Part of a small language model's weights.
Size: 9 layers, 4 heads of 64 (1 for keys and values), MLP 512 GELU.
Training: a variant of Adam for these matrices, 185M tokens, 5637 steps.
MLP neurons of a small language model. Each row is named by its layer, matrix (up: input weights; down: output weights) and neuron, and shows model dimensions 96-223. Each number is 500 + 40 x the weight over its row's rms, rounded and kept within 0 to 999. Numbers have three digits each.
Before each neuron's rows, "fires on" lists the tokens most often at its 100 highest values on Wikipedia text that the model never trained on.

fires on: "9", " and", "ough", "ant"
L4.up174:475509443482475456568482497497510479515526445493458482417542461508496490471441465502514513494480505464496494526436501482495576505506539534509516427501480515517406527480470433436518516456504514488526504519516429484492501492474494516513620507560500552452525477432419585475524532448519455426533540534509481512548486483562529536481503508510555503500477531526530508513491418519498498501520
L4.down174:480480613462584511480506542436507554500480516508483512452518525521471501536610501581470454485426494524562508474517454482550557510480466498520556536558525499445528403492554583552493504525495421509436479540529535475502489457493472483485489464463461548529508493490567484516527583491506486533535494458443496543546533527506470491476488549577504489503551482467509444499501581513470505517511

fires on: " (", " |", ";", "0", "born", "ian"
L4.up476:543421511551493459527543512547474444566509494421500452488523471479534447493543486549544475530516524510531481429453483514458507532484530538486545443464527500477548498416486555509568459414533550482503541538536513553559535437538520458523479459442507486504466452400455518407505432501489491532566466568540439505524566466544506518508496503421551450480576478456509533541491520529541452413539
L4.down476:472517477447461535542473567445441537450427530566504515514513502533487501507509523499459534443520512530454514560483507469516537527511439434508385545569454519543489483558510444458467507467527496491467508526461460425520519500493485549486464461513469445475536496534499548539481567497568492505438555454447430519494480538484520411508571569511489502477427537505500477496522538520551509553456

fires on: ":", "\n", "),", " (", ")\n", "."
L4.up95:449508549536511430487454560495489525495532524492552481465488508517491487519489505517498459494530543521443426551504463470480472496459563435552506509555522490410517529482534530499473500544468463416526497485518471584518445494513450483507546535551495534466582504536512492485488460483375518552536517448500538473507536424536533566532536492526481451418499510438551482507538500508501548415496
L4.down95:506495459525500493514499512513544566545536516475513528520581469479472454383438495460485483522510537437520423533470494488529390458497508542521523460497472533429542438481508471506495577445505491536548534556482554437448436525462528497535518512537537570545471552477456486549453504515588545465451515574509550486510490532476537535568503514518483540511536437523522517458477502497494475547488

fires on: " back", "idd", " rem", "side", "iam", "]"
L2.up445:498521474467538571551536482484498528501515471468477501409534418514528542544462511488464510448470508465431486488584482488474528523507537499579471457446532474508518569540541603482560520472448531544459580498534474587519613516470482519548470562437492529494473553540440486573513452490507546499533520505391500534502470515506521597466500410483510534535506501483477451438548530429465548501506
L2.down445:504489532551476465471490527499490447487466510525529494555421540494486458475529482522539527524527474537541498568418487521552493503481466531445525532531457524461479466448440381533461481513522465458531452477494543427478422495566520473442542419576525539483540445433558511428501517525494468529468492495580514441509547475511501464492503587507461490459498507493506570544483482570570459512527

fires on: ",", " since", " and", " April", "),"
L4.up89:442520502541544419446513485463511555438558450486523469531492448477450499457413454500443481535484528550547428482458521504532511490484534503506466518481480548506484572472548449516487517451430451508462505491467459487515496513488469453542508580470554519490594614498472494522471479499508505578540613597485512515529526491513524519571512424531485525454479531488485466455513517466455540524474
L4.down89:556518553473458515497476541480528527558443541472508541523548535510591424529534509524527500464568572424496530573537475534505464493471497494508507482526505467476553486522440506506582499519521538460449476522504565533502477472524597494440461451578484471507448393532532493533521541482452451460452436444496519509523477537456514485458509536488527535471496482484524510510503529499438422464495

fires on: "-"
L4.up11:541450453492529480484496491514483500518442514512532595461414509512498550522484434543532492549545543490513476489505546447481525519462576485633508438499469540413500511482477458484510548450520472528463497490498443497549485518509489496512450439521521500510611525463481556484431539502510510515534467527468482534490475491512529450553575456495412528388510493530497566464526550544427559484475
L4.down11:524514387425498404489534399524531485526448470534534529426459505503453537537495473449488562521492545465487472495505527414463498490524549429546482462487471523469508537603483462464520539462571555567455531490550446568544485487524511471573442445559521460481564507484497565526405562527521566456520518520495495567509468561485498441460503458474447519446507501522498540414541518509459548505436

fires on: ",", " and", " known"
L4.up184:501517490561537486528451543455408536479451525463584524517542503532488500484501445551563512534516581416553476535496498454504511545451496538541556505502514567416560473456474446481533546434488462402472479469461428478483472456524439494511475458486517461520558497414527519516484556497502453475532468554484479491471544496558565449482520512511478525374475452516540534468507541524452522421530
L4.down184:533569525445518486556460442516454477430490505537560606485414481540506464448621465573483558479492492570463536569488473455502566548497529495529502531498502517488552522538504478517544524472549510510429500457553436449478395436543481517532490475504534539532518494498501499439538489503485373441627457536433479510580460445518482461477503518502493449419437501470466491529448546546479470550581

fires on: "|\n", ".S", "ole", " again", " year"
L2.up144:536482524507461585514441494531473472523480494486426489467509469464584416436411481418422508479518470519548569528493436499517539524483418468450460529490483489465515517526523589476462427517534523503470508502561511552456526485459545496488466515503488515453547613398497521455479472523481571471548500496471465515489541481522422588454449512500559513442480517431525508494496466481513459486517
L2.down144:448532469438556432559579513453548519473516546451526499487526515534470569562600499516542534482459539519493462457514544498465482489504587529563509400495498501561468473468462421550518566492482480531504510484452473423510434504543436544518514455511487468510470400606489474561528521467539394531473517497541555537482470544457540422506521520468451474558502531546500485458508545489504550515464

fires on: "9", "0", "8"
L4.up200:508468481507508536531497522544498483524460453498495560474481550492491517489491540607492534476410573486378513517452478505391476541463541487459532445491462531481503536462487481550525518550461553439462573462483475505523421476579459452504530457532477493492462482485502510523487474493527482427571456527515479507511532499501550530567629463516552491469461467480407493487512525518509540454511
L4.down200:455521522502555469470466467507521515476536504485501424475488527459451499540461459430508474501574500480626466498561475451542581441597507519583477521541571485464478424521509504501458496469483530542527480583507515459524552537485478530559460510429532489523507536492482513540550527515520477602449542513514511496570456444453519473426437505453505502532516519536558515505519480536426501569401

fires on: "\"", " people", "ene"
L4.up316:454452494545464458471479485488447522440502447476541455531530529506451500482440530549501417479559608499492510491425495429482473521513510493510523497458529544479499375440567521493537522469496489454530459461441509566583430453509484437496490515537494469546494532447506493498522580468433516554473502539533554489484557469535503519482494405566523501517517527497500530516549519635550530419506
L4.down316:547516474473540508523493578558528479525526509478398516543526447456525500540553456475510561496479413512523506489555541595536561475502497531516446526577448502553545587563438431529462481563478466549492567488512487451449524514491486525484485503452513498480525495561448509515473412500544497453470535425448440488502459473459504506523521557478457518484545434506493501535470467385469494528488

fires on: "ship", "ley", " due", "iod", " when", "cess"
L2.up19:480470471538510565568487496544501547508465493530486500568457494517517463453462403465509423495595489513547481569526533490512505495532475493512401435484451471466531509479505508523525486466463469541504484498483434492495503481435473535537534516488486506453545515496497516507464447497497637527483561515519604482538444468482522466531471475499482478466453534554468492499515466501450451566586
L2.down19:495536519463491428433516519468487428516531524469489482454552510479507540537538573536474576467403525527503524429477458502494488540438524529487570566504531507522503499535508503443475494531545540460488528510490548502495515508577496452453471487495508514526465451472490483510526554493458415484495449469533419533476567561498474528449508519515515533511547458478531498503478535503549574428468

fires on: " att", " det", " ret", " ref", " com"
L2.up489:541506540524560518494507551482444531494547492427471532435456499494560471586520457471499459612518540489506473469514468441500577551484539518577444542538459494505467470459458512499508546509503537476469558470490466511569525500536454480451473549505455523485528514475463516473440500449462543432517532492496514526456591454540563472472543422523497505500547432489489499470518500524461516507468
L2.down489:539489521521527524506514527464465532476510463437462560443460460529553494538541493432452477613518507469530494461500489479526598599535484507588465534511449505548487437456449493506534530452479527522528514462453485511556554494562461515458498543514494515514509546443426474461439474457464486441588546499515477537483545506530523465429533392529509518497554481504537534493555485526454487494448

fires on: "0"
L4.up390:500490439493441511468492541477370475568460464520529495462455523468492544490484450571557487504479592513456535453524430515378521529389558480497582459453477493474537498511439510455468484451466532464492574523504506485453423460535474524518471464520442474514462560539509540496467419436492451485602499533505509529501576481547592538532535539535477578487546452441522494519523509556459474407520
L4.down390:514488514495505513522517539546470444468574493417443484436463527542481526517577515492543454535542539440527502508524451504548525526520439493485503467577538512588457489450447511536461479458436513554529454573531511549532492568498450535403554527480497514500511452507511446475472500515478418510480501450541484548540465504492512497481466509581470569544543518464522570442488505565439480485476

fires on: "ne", " more", " John", " into", "-", "oe"
L4.up129:464537508522468561577552581455452548435467401477508534511504474593539554453477468471518456506499423550514488549564499483543542487435548509477526496554396524483556527458536542550435499420451475445505522511478477520394477528570522480539481530511431467519488518497505554477501470448491469477508542556490455462546555467513488517528550461506496417496349455487422515477506508544517521436515
L4.down129:483439508432496450458477408542580493558518533459454490545457540448491447523548469501498504550495591414473487485428546521509392516528515536524459519448562505541486455563511431479546530513566487575512519490521506476555450396435518523489550496436494556521559514504479492443483466532502500482539521509530497545454455521488526524465525490544513558531618531511562515522418469482435488537529

fires on: "9", "0", " and"
L4.up240:503512402488483470435527582514461462503505495460472454459470499492486481506497427504552487472421537501423466523509472521416516537480544489548483495512438506438522523492457494518499488517478542406514585490522465502491543467571499496551544500528483480496540500443492541511517456481482444458567551520447456470505542472572553534566579410538569564466520482451498538499552464533432498529451
L4.down240:491565458475524515484476502551447403517476571506498488425486515509543499516565470485522476483518574452566529498483462493487524548545499510500532444566475531435446489521499414528511479502493444500498507526550462528558548448508432550466570472482581454490460515544505518489449524522480411519527513490486513415578473413542551479508516452521458537493573504521517471403544520607475491518484

fires on: " att", " ent", " inc", " prom", " rece", " ret"
L2.up104:474506497505533490460483524463468529606496513500450479452551483517433501582527542488467452603522558479473495435521457440494515567507530522528500476495460526496493494510434478466483558476531507448447537426466513586550547577521430491522529549536521549396498460447455505526472504446448484427562467483509495582494517488506503505500579493533482468533527481501482501515546510540518521487463
L2.down104:465436534514503532459489495474486542465520498467506454516491399530491447506480563455346553487477486475515516493438575529482582517578497479514482504468474493582496495466419528516481521503466463509492504537534502596535517504494517511455492579531507479437454580450464475491544518456486448428573457546501468520530501564526512532510558470543512564524520534446461482496530471516516428574461

fires on: "|\n", "istory", " Team", " again", " may", "ler"
L2.up12:496541548557453531618521489505533497518503499483419486522528493468449444481495448447482523453522452510543507517497495498537480515460463477447529506536493492574515537501418566502522492515456558513524537497534579509463510485481510507485533554489450458478466516460494589503506510538418494514483507518588516514527489523556569507497479437490546463433459480489480576426477435490568544372497
L2.down12:472493463445555501412512531519478473482523501527537514500472511507566568533530520537490519559440516482502482506501523504449552543538538505554447438498479513435487460489559435524489479462572488509439481486457401529559496471498523455538503465473497562479553492549497406517499496424617498509494529477486487498502527464438460537489522582493490510541545525515516453563546564496478450624494

fires on: "\"", " album", "form", "ase", " song"
L4.up506:530533419521472525533495521460482480522497520526460527509577571500461507476463492531560461489561520470579533526507483472444489482407532567491401449528483506434547501475509453544464553487451504513485528471464500446487523474488495461495520516498461473553505560471455431485464521424454537495426529410509540465536532509564498558415492507471512467507497517528570514484491465453495560454522
L4.down506:418512511482480487483566501501467471461540447492534487493459458516543515512454447477535487519480508495457442489466501550559476522604504383452522490500460491580495491464505540475569456528540426461509505524483498530492513486535519518539495472472549554479554426488514544478492548512489524508461502554536512499429502514451503411491501467477539512504471480495529512529482461543494433543512

fires on: " such", "form", "ase", "ful", "eek"
L4.up33:522523461483448534487548481561465550515498508466522524503620506518532477456455446489527474527506405478427544504529522454479487487412577450474498492551494509449494446525477467575579591457509501474558586478499525489464478491484498484562497438504448483560441568475505546532501460524475531531452491498454527516495495508537484519469512525505492530497525497526504579472505515462523539474543
L4.down33:430493511481549474520425471511508510475560474497490509531403471463508497533552456504524556453452563537521514409421516552458546486517470528526538499465523496505563548480502515441435412549513507526424431589480501532491526519496385460479479522477617509474534404495493471519474535451504508480569541507532479492530541493486538473517457468475494468515466489509478496514477490517463450553503

fires on: " and"
L4.up320:533469491553518438486516511464417494480469521418557489505483471541530466511504425577487530527495526543466438458509441469454552546460553469576565492532482447491536494485501573522535537440527525451475569475532455503486494470579430508481511479531516465548607484525505533519534479518497481452570513539482472508538526478578564523451495455498535541399492487521475571481526507509457501520457
L4.down320:530563449479500464525538506555461414398468483459494548509456472521528459424555460506575555490487521529471529491502477439496553563537514489546484464542441496493556490532543512560482484447494457487501521461499483539534517462521448495479491527427573448480548467554506523494504513563498464452543491559468481442568542488514528482453504432467501523444402511572484513510545487609486562572529

fires on: "0", "ed", " known", " w", ".", " |"
L4.up441:538432548494472528489506527458531464562536492464480526558478511544576481479483552556592484518508458414546491476434460470445498475454508471521497499435464490544437504451468488463554478471501561489548523492510532545476499495426451522525446458457440469547456513442452534478540446496475478493481504477588457505551476450523467511416432465587551478481447532450503470491488531585529573541493
L4.down441:510505473497543457502502487519483514404517476475471507470501505438450480489547451441409514502514519581491479523499505540558494491513478510487537512552541501429535478537515488534473546467478509511412501503531513423566511441615477463457577589571547521454530474579541534464475516503547499541531519500468499480450467529447511504548531540451463492517489456573459552522520473448495443486523

fires on: "els", "ured", "order", ".\"", " including", " member"
L2.up264:548571499479557487476553531421466470512509451471492471452473514517478441441468472452515470526535511466480562475540456470541514503521415503469573472566471495476500501467469498479544476574553531553476629550489488480505482514477438526544471522502464420494518452545528532485448444480481491471576427527490450525489494475557539522499577511508469522515407498448583475516510511416586580447516
L2.down264:449465499527458541549443498601549516469485534525518550517511500480522512589524539573500553437500474512541463531459536538437522515503573492543444520443543492540482464511511493507448541416454488467520360473497512509474493499497535457454528494510520483499492532457505490551548527515513533551436565462486520466509518498473449479512434492495522469492571540562401542486486483591441454580495

fires on: ":", " ", ".\"", ".", "\".", "\""
L4.up310:479500512547479516577438565460467464472548462448483554530505551563508494518453525545513436493537557544484462482484451504471476480446500463532545552550479497409459461463516494495563546514537442418528467476484463483497452417491490487502518567513537573426601525504494494463481436565463517477529534491508501527461502432452531559499549518536492533467491452454487525451507532466476583451540
L4.down310:449441508540425489467553491586563525530551542537524506497560452481562473438505480527506515585498493501489473470497507544512339491523535498472553536464444571473576481485519578495422521469489469507512492542531529509458498534498429541564426494501490515502451503436535509567517457500567501463470501548511474468557538462553503454514432516487435498501533473517471538532513490492518463500492

fires on: "led", "ford", " place", " born", " life", "ham"
L4.up22:564593519559501498552412504502427467500516484453548450464481462503501526460453541567500491500455482515493491502550569453415470525506492504495511418528470537431553558534537471543534466490470558464536531453468460474494440490528524448484510477502530470469522496468564446479468467485549568517540550498509569508442552454505489483468504565431485499449523433501524547453495476487516526545546
L4.down22:399425510446506518460587458488492514479478511528514542542520520475487476546556456428508513517498551479460479463417466519553547500470508534503507558437526486568477489514474577510449510519549483509418550482534592574505497466521480539591460503479462464494466514536439557482509479490485425487455468459482460452518504536513517426505547463489497457536482551532491505553541484529456521459504

fires on: "ars", ".S", "rew", "ling", "ington", " Dav"
L2.up176:474514561504503519418510504537534542521515445467436537480457495488474499472539515532540551500488551510503541498511508496433493482495481525541476477477509521486596539472494552457498536498454492464562682515473452434480490437497496526481488496451482495547503461545512471507425465530526557548442550507495564511505484457490476502562500563515508544469464468505523471509463488484535573443515
L2.down176:538462450493493474578469510456450470483471547507566490491528519505535492557433480453470441496491424498481500519490490505531549545485532476479539516479467485495425437510524453554539471454540522522455380499515583572513502581525505470470529527530497487458501535437476537498539532462442461436564489493473446470502522549513508511435498422460507468524512516498515535514538518496465443574464

fires on: "-"
L4.up481:533484484498522441426512477526519529508456504464526553466470494516490524583481463491494495512616523520508499508517487446514557527484534474581429482525452495445485538467512466471462566486541497495440478479470439486564483485515518510536499483523504482506611516486419517536419532504484497470490519507462493521481529481521546450571557516522423552457514465510485541467523499510464586554428
L4.down481:551496447398537411453546396525577538502447509511517506400479511461433543545530487435486581510497532492512448506521501399504500442509514453556475449519443500495481519618468441453485541512551572559454524480548448525536488510545510471574477473547518470489526466527480493559469552548510579496494526530512469543508440597466510432479438486491455484497550521537508525431527505458456559561457

fires on: " against", "ured", "ney", "rew", "ars"
L2.up213:506537550494370540514528555518507512508464412467493526545518466511488530461513409518506509511524509554468545502497517533497466491544433494505448488495507507523566523475447516510514500487462551496515472522532488500467489451469508511500516604510572471519456523500479499467437482547533540538458504537421558494479507423524458465499521527445555504412498481515530498519469450502470596453532
L2.down213:514466474503603478476457455467466500488534589552498463462514516513511450501480597482511480498462486449516468540485477475487540536428560540499543484547466493429450479499545502480518494475544473495514559482475521503517539559551488482488492444490421496485543500501528500500552505456414503462590536477551427502512488581509508538511495451557461481575513505467497461482525540516531401534479

fires on: "9", " and", "man", "ary", "ife", "."
L4.up283:505515496466505498470481540517454502530426554477481546516472519450458536457453466493537487488444524513508450505484498493441554476503543463492524490489468488491576588481467462575497524509442537567482569571521438469445479464458451413509527466524586530483497482516471528492525492542537463448447487500556485476545538445556532478499520515388595539443529590499508501495512448461493515540460
L4.down283:505535450552485460493494486494531493440548465510520464472559499586484480519500498529509517569508470503488456519519441487578476542469483517495474469542474509487461453461475556406492488514500438467532435450458560536571492544521536540496486488490422464496503518505534480517518529461536523550563528497523541499475433586452490599504493451549426480532466433501441511492465535538465494527501

fires on: " people", " due", " differ", "stru", " car", " Rec"
L2.up234:500457411455496498474485440493467526489509465508561475441526529450490495507465569463506444474530594479450562536464444458436495494461537548481510515496521487456554461544579487463481458541525511531432464492500578579524521521505534483503474469537500349498430492496511558565432563477483539447508499502441522491565511470551458463504493512565446480483514507489528458550506536556505523515504
L2.down234:503495615511499500532472556493536510503462522464470522554451465542560493532543438548458541570454375529513485483560542531527514557559470480482458501531486485595428550491412507525529586439462516464550528548520433433508459500527481549487513550478541556486553517491479465407531464489509427542546500519521474530463494529495544529500517483458504537529487461476485556469479478444492452527494

fires on: " named", " since", " around", "aving", "ately", "ever"
L2.up468:540538485429570452509525509440539542458466455440507514515511487517511499410408549459481492462519545472500523550519418480524497506458423453550465523504472488546552481503623479538522500468431468408516511466464433510496453492480532461509439501451519533485535538448499558487475474456492497521494497446475542439442477495512552500529581513548466532456507478473509466499504497514492503535457
L2.down468:475459495560427517520506499571480485548538561556471476478480492515519484586579408532524485541471440509490482444497563521505538514542554542465518483450525529485460489490419553465489550502580543561464519504538565516515535503531461542507540519550501482537507437565476458483495494503463535469480519546489453575546512492516465524467426514464527442537513523510474551481471560495476528457492

fires on: " =\n\n", "outh", "ó", " people", "í", "oci"
L4.up455:514512427510497411466434481474503562530466503500498520453486522516526492529491497497511450467439579528502529460494488408534476536527523568532548464474480540471504450509534467499540440547500493415499440448484549517561517491600438442454479450506455442550494494440463539508475525466479490544475470427457526576518484474518488477538489460496436554481499588501525490479555509602484538533463
L4.down455:482467567514535581526539540531479470494536511469503462543538473476452478493456511492490527549590478444531488563488520559471486481491509474489461497543527461543513505514444558482451533456492511600518626507475457523432501477380514527503499581434484504473466535515508453511527480519505560446480517538515450425482501497489549458457543500514546458513470399493463488535455501451538492457539

fires on: ".", ").", "aj", "eb", "P"
L4.up315:493439457569413475558521532475493473493526561518497519484431499518527458571474554463576515529484489518428498446431497541485519545431504499535551539539462464484512504430417558472524508424559469511497489496516537535419509497557496493505454489425396537500461569486482552498502544491519531554557449455486388495585469399535470494483536462449552530491484467496555496464515518483493482506505
L4.down315:516547578445525521432504473494533514568498440434559514485599496490549543393541460499457460445508547521547511534516447434528507490456520461482454492496519529464451481556536389526511523561439531470461539418486437540536503480453530480480521513544568445526531414483505441489536493497555465474438575595505568467426513589470530506501443553552466527514521543550500502524514464521556539494509

fires on: ".", "0", "op", "y", " and"
L4.up74:478508557487503556442501519513460444477511521474514541518546538488483553505486511436454529509476526549560445515532533394491492517516576560517445486504492442490471483487501546543530479498495492556510538488503431514439479518494418481535439505459505534455600537466510456430496535530467519485465511562497518472589557505505446479439462495482470520381499560519528519535526406547485548542545
L4.down74:512502449500501423506455464463522516485512427478454472484500454551569425472585520551563463542526496453534531502509492552530487519463462495498541494472458483500589528493488426489471547482480486475485478494526531510550482513520548467451557500511448494562439491484496520531530527448486465491623516488544462513501479528468544495563549487539559483572524450527507500438497537513473442510469

fires on: " named", "ure", " world", "riend", "ever", " However"
L2.up416:562497518478564592445522563384483521546484485436570418481515524514515526527455508447565467520484529532479504449562482492544469514445423398491503562551516543486478520484483464437497488559505516483494519464471489515522466508473507481492502485501464465483464479499523470531525464516494470456525515448416491480448488508537543519533588560513467494428464485431481508469455472417639566491499
L2.down416:443519471496437453553501425600503491424496486536445611500461470526478457486497483543461510448515479462528492565479497485433516527546593564518475379428487425516509468500466506610490513460478479522482491537520523474483518499522502571513496524453543492507527500502481505460505502481515506519475481538563521501564504465479470464471429440492540480551501473569491524548546549592367426537495

fires on: " =\n\n", "oci", "’", " This"
L2.up152:544438466473517443440401470527489570508560437528457527485446508512464531474496497512559482541550564484514445499461490465501496508504527528487524482420413438490484444483538479468458448455515406471530467628494545513513496512532508502503501403528463563483501522462436481422566480503506489518536524452545560478507541496540501478559525479495575508475527626573530524457520560556481568507487
L2.down152:471533546535447504570530484509481462510471561494502465481539488470482512513492525477451521421448424505506499475533511556461501542497478462544511521502596540500514546503460526554537518536502575521463556394536457496520486511470501490506494587470514440511524486574551521572494496470464517499467460511475461542494435502467518516451481533509433488538484363429496498540530409471547425470545

fires on: " dis", " ref", " det", " em", " hel", " Re"
L2.up488:530520527529516483516493534509438510491536463439482552453511497510562495606478502459531470487449515501485458440489481431404545520482546478571490510554442538455508511473483536463517541518485534505481579504499504508567532526506451459553439526531477442487536447518467487545508486436502577442536548543469491505520528417506553480496557466474503538522537452469468503518510460523495569495432
L2.down488:565489516531496487532456499479555582526568481426441560442468459570549483517549514421499422511488490484539491447470518469490561498582512451512488546484451528544480536520487522468491488530470499540513529531470508492558542528485477481565493553583503504486562492509459468506467497466496520404585517508511508498517495485482471483464566444468481541519596484456549490557535448491489533509414

fires on: "isc", " record", "ling", " own", " some", "ane"
L2.up51:484467459439556601504502532515516508449419529482509426538495505507458509470524445463518526573488477593547497523545472488414548568511483471506555449511453475432492478511468481458449516414474586469481610503533484535493443451510515468481522546458502472498490512499480488497497510522484556477495525450450418530547456504535551445498456524476493492455354548569425486535515488561460539460482
L2.down51:486567519515429424546506456485496483593544472527481570489522482510544498536450529531520470446536547423468495500459524523611419452477509540455460514508571536550509555483548531533555473568509463501498361460480517460515584544477480557508481475543505500481535453469498507486495503471481460528504505554515577453429535520453465562527543518522502505527630465468550543453517513421502453558457

fires on: "8", "yl", " she", "5", "os", "1"
L4.up491:506479417516468531441447484512493554529546471455516453521579478545488465457533477473525545526463487418529510554482523560515513490476470579546520475481406432462485497470563458470521502471510462510475537491479438522483469571482425505501515574487525515507511523536455489503481510478513565526480521534478452506564547523483542511570491455508483443491419505568565564480559453486435418428492
L4.down491:535501548521561513495476501488472481468493507534439534516456454430509549515483472534443429498469499548492497538467523424483521516525516408513489509503528546543492459510459507543403530534504524525524516510576555545537544516552550420518521449506416529455492526450468539527496509481515423482524436523453516504477462519528447515463485502506542546524614522467486506570487471516568535587520

fires on: "5", "8", "4", "uring", "7"
L4.up360:565496406535464537526566499476527539566515455465427538478498483628482444426519475514539474498457497429556454437506424536521543513478470533508535434496438477556525512459546527491512468469485552475495468513515509590504516475482523488494516470525521499419506437459467504470471547423496479482428551527545485594535521478479478484471576448526527507522487478548376500557496466500484444410528
L4.down360:441491572553500451464444502507469489456471528508518448534550488343516523541514521471411535490492530537466487585477522439457546539506500456520467554568541528429517465550455466511433527539461510512494543520493501462533545488540465511501498452513445479542490568579487499475489504519501531524592440514434473447547470489524518487479456520483492494455513487491558491457582482498517514573443

fires on: "8", "9", "7", "6"
L4.up130:450484502494548533465460497484471474458488475457547518533455473420577502524475447521510509516548516531477487551543542466539541497532459500590514438520430477518526465515463481485427437518525497428435502518497505528462523535549437547493499476605526501514419529551519508538441549474446554433483525515416496572565519431503559396496523442528473549487443569540414458516519521457493577530490
L4.down130:490467502539538507479454556552524522503473471526451473473521545523478531468498555525498571551414451509465507533532516567489498500448433544489551548484516469456448556514461514500562488420423557514597506490526484447502528586466526433579498510569438481460500511504516524485551476483542477560461513494488498507413521474447496516526525524520478528543543490513476573597463411467471470426511

fires on: " found", " located", " Sec", " —;", " took"
L2.up116:471447473560534520498521523482439531577500455529521495492484482517495484454543479470483455505434521507468514509463463518457540515430440502530532479486488549438511411487451502411523478493451533463487516533443496549492474471465518469502456549497500583528423474528519444434512468488425556455508499475518549521461480486476525490532512501468576511487458515520508518487500552516447500458557
L2.down116:495521516408461479534464449558530425434535532454511498502526472481497485558466517523481538478513476504467476513553549526561464488625576507443480496520509478558477571474513510596448494476508490531536466502554493428499523488483542535480528464510512435492548470471480551585481478525533470544500551549468491435526514517536484530485522469525456478592511472511476455457552442483504480534494

fires on: " and", " some"
L4.up112:599515427487559427505551580544491505440444458532473512454525528504494546477508494399480454507482509556533468494524505440552520518476483590532545489494442538482480483462449523479538523504426403540483522553464435531429541485504514442492558563468534442493561528449438506490524578458471530477501506516429419473534512445527505368550477529493490512512506518550526580514504498457469536543514
L4.down112:458570569556449549477433429453504510544476550531486510548519502555488439534484529582465517498538462482478543485517531558502486540503527459497462499507464470507502531478529464497523524457521524471503423474487506468481530452502515551434479432506510539522475481521589540470490477505509496558435530447547593541506537493432509621376506535509579520520495522442541453499530477552511452443447

fires on: "able", " life", "ast", "ver", "ow", " born"
L4.up80:538493492572506503555493518467494486503414518399543544479483504464507514558500434489518537578615534527500513515504495519477482538470489505488580469510505505475486552513530496444550478491455516488536579533526459579445472511472474517494507488470543488509477448492582460479447497473537551477503482515531533511447546483499498453480541494442568496419511462454511553498536469484455526475544
L4.down80:461519539387570520438465434552476534478582496553422521479486482485483458479555546579561487462476477527475511474493477460500627501475473522579488517522467491492527476496472524560469559489532494531450439492579516412556498505550466466507478489449429515506534550506491524538541514530536460494545539515461453512552453476466524460563487509546465489508490539520501469544489531552559514488502

fires on: " acc", "ole", " col", " state", " any", " area"
L2.up130:487567543416532569528497543488491461544478486479498585452499469544504466525492437517465534456500412500509536534529477523479502498492519583522494510405431477544517483486501529528486433492473462570504487502560495474545519496513465474437469509485530498465544570457551548456500490545480423550496490496521445456473598508497558442433452451520469474473436415521535523492480463478552485478526
L2.down130:501448462557470449497501461504523562448526516508501400523491508465523528452497570496483436550469608490513503444483524499568515512494478440469477491561556505491476519500487471478507555510522540453496524484455492523478464528484533511579521487494445484490467458547455438549471526460479569453492502514489551582507437519508440532559544572475515502535555580464477496501531524512419476519472

fires on: "\"", "'s", "0", " z", "I", " ("
L4.up399:581405480508503499519528556499401515522455539519470479448564462525555527525536462542479495465474538457451434493513448466476583504460545480538581543534424469504435475545486505467540503527517559505505563407524452456547510520473496514504567502541527561453492454492450500482491493487469426518576537544469550520544551489579588512555490511524578537402504489448445473474531478526471552478453
L4.down399:517515542470576490420498495538509492541463473489487488457444534484478494427493528480493488531501547450570511539439496463481537464513505465531498518483462479416475426470524385459498481568461505511474484532561558482502540526496463501508477573540574544485477478524520482511510502530497502531517452461541511453503476446436510489547596472514436512498548463519475548528568449557484418493480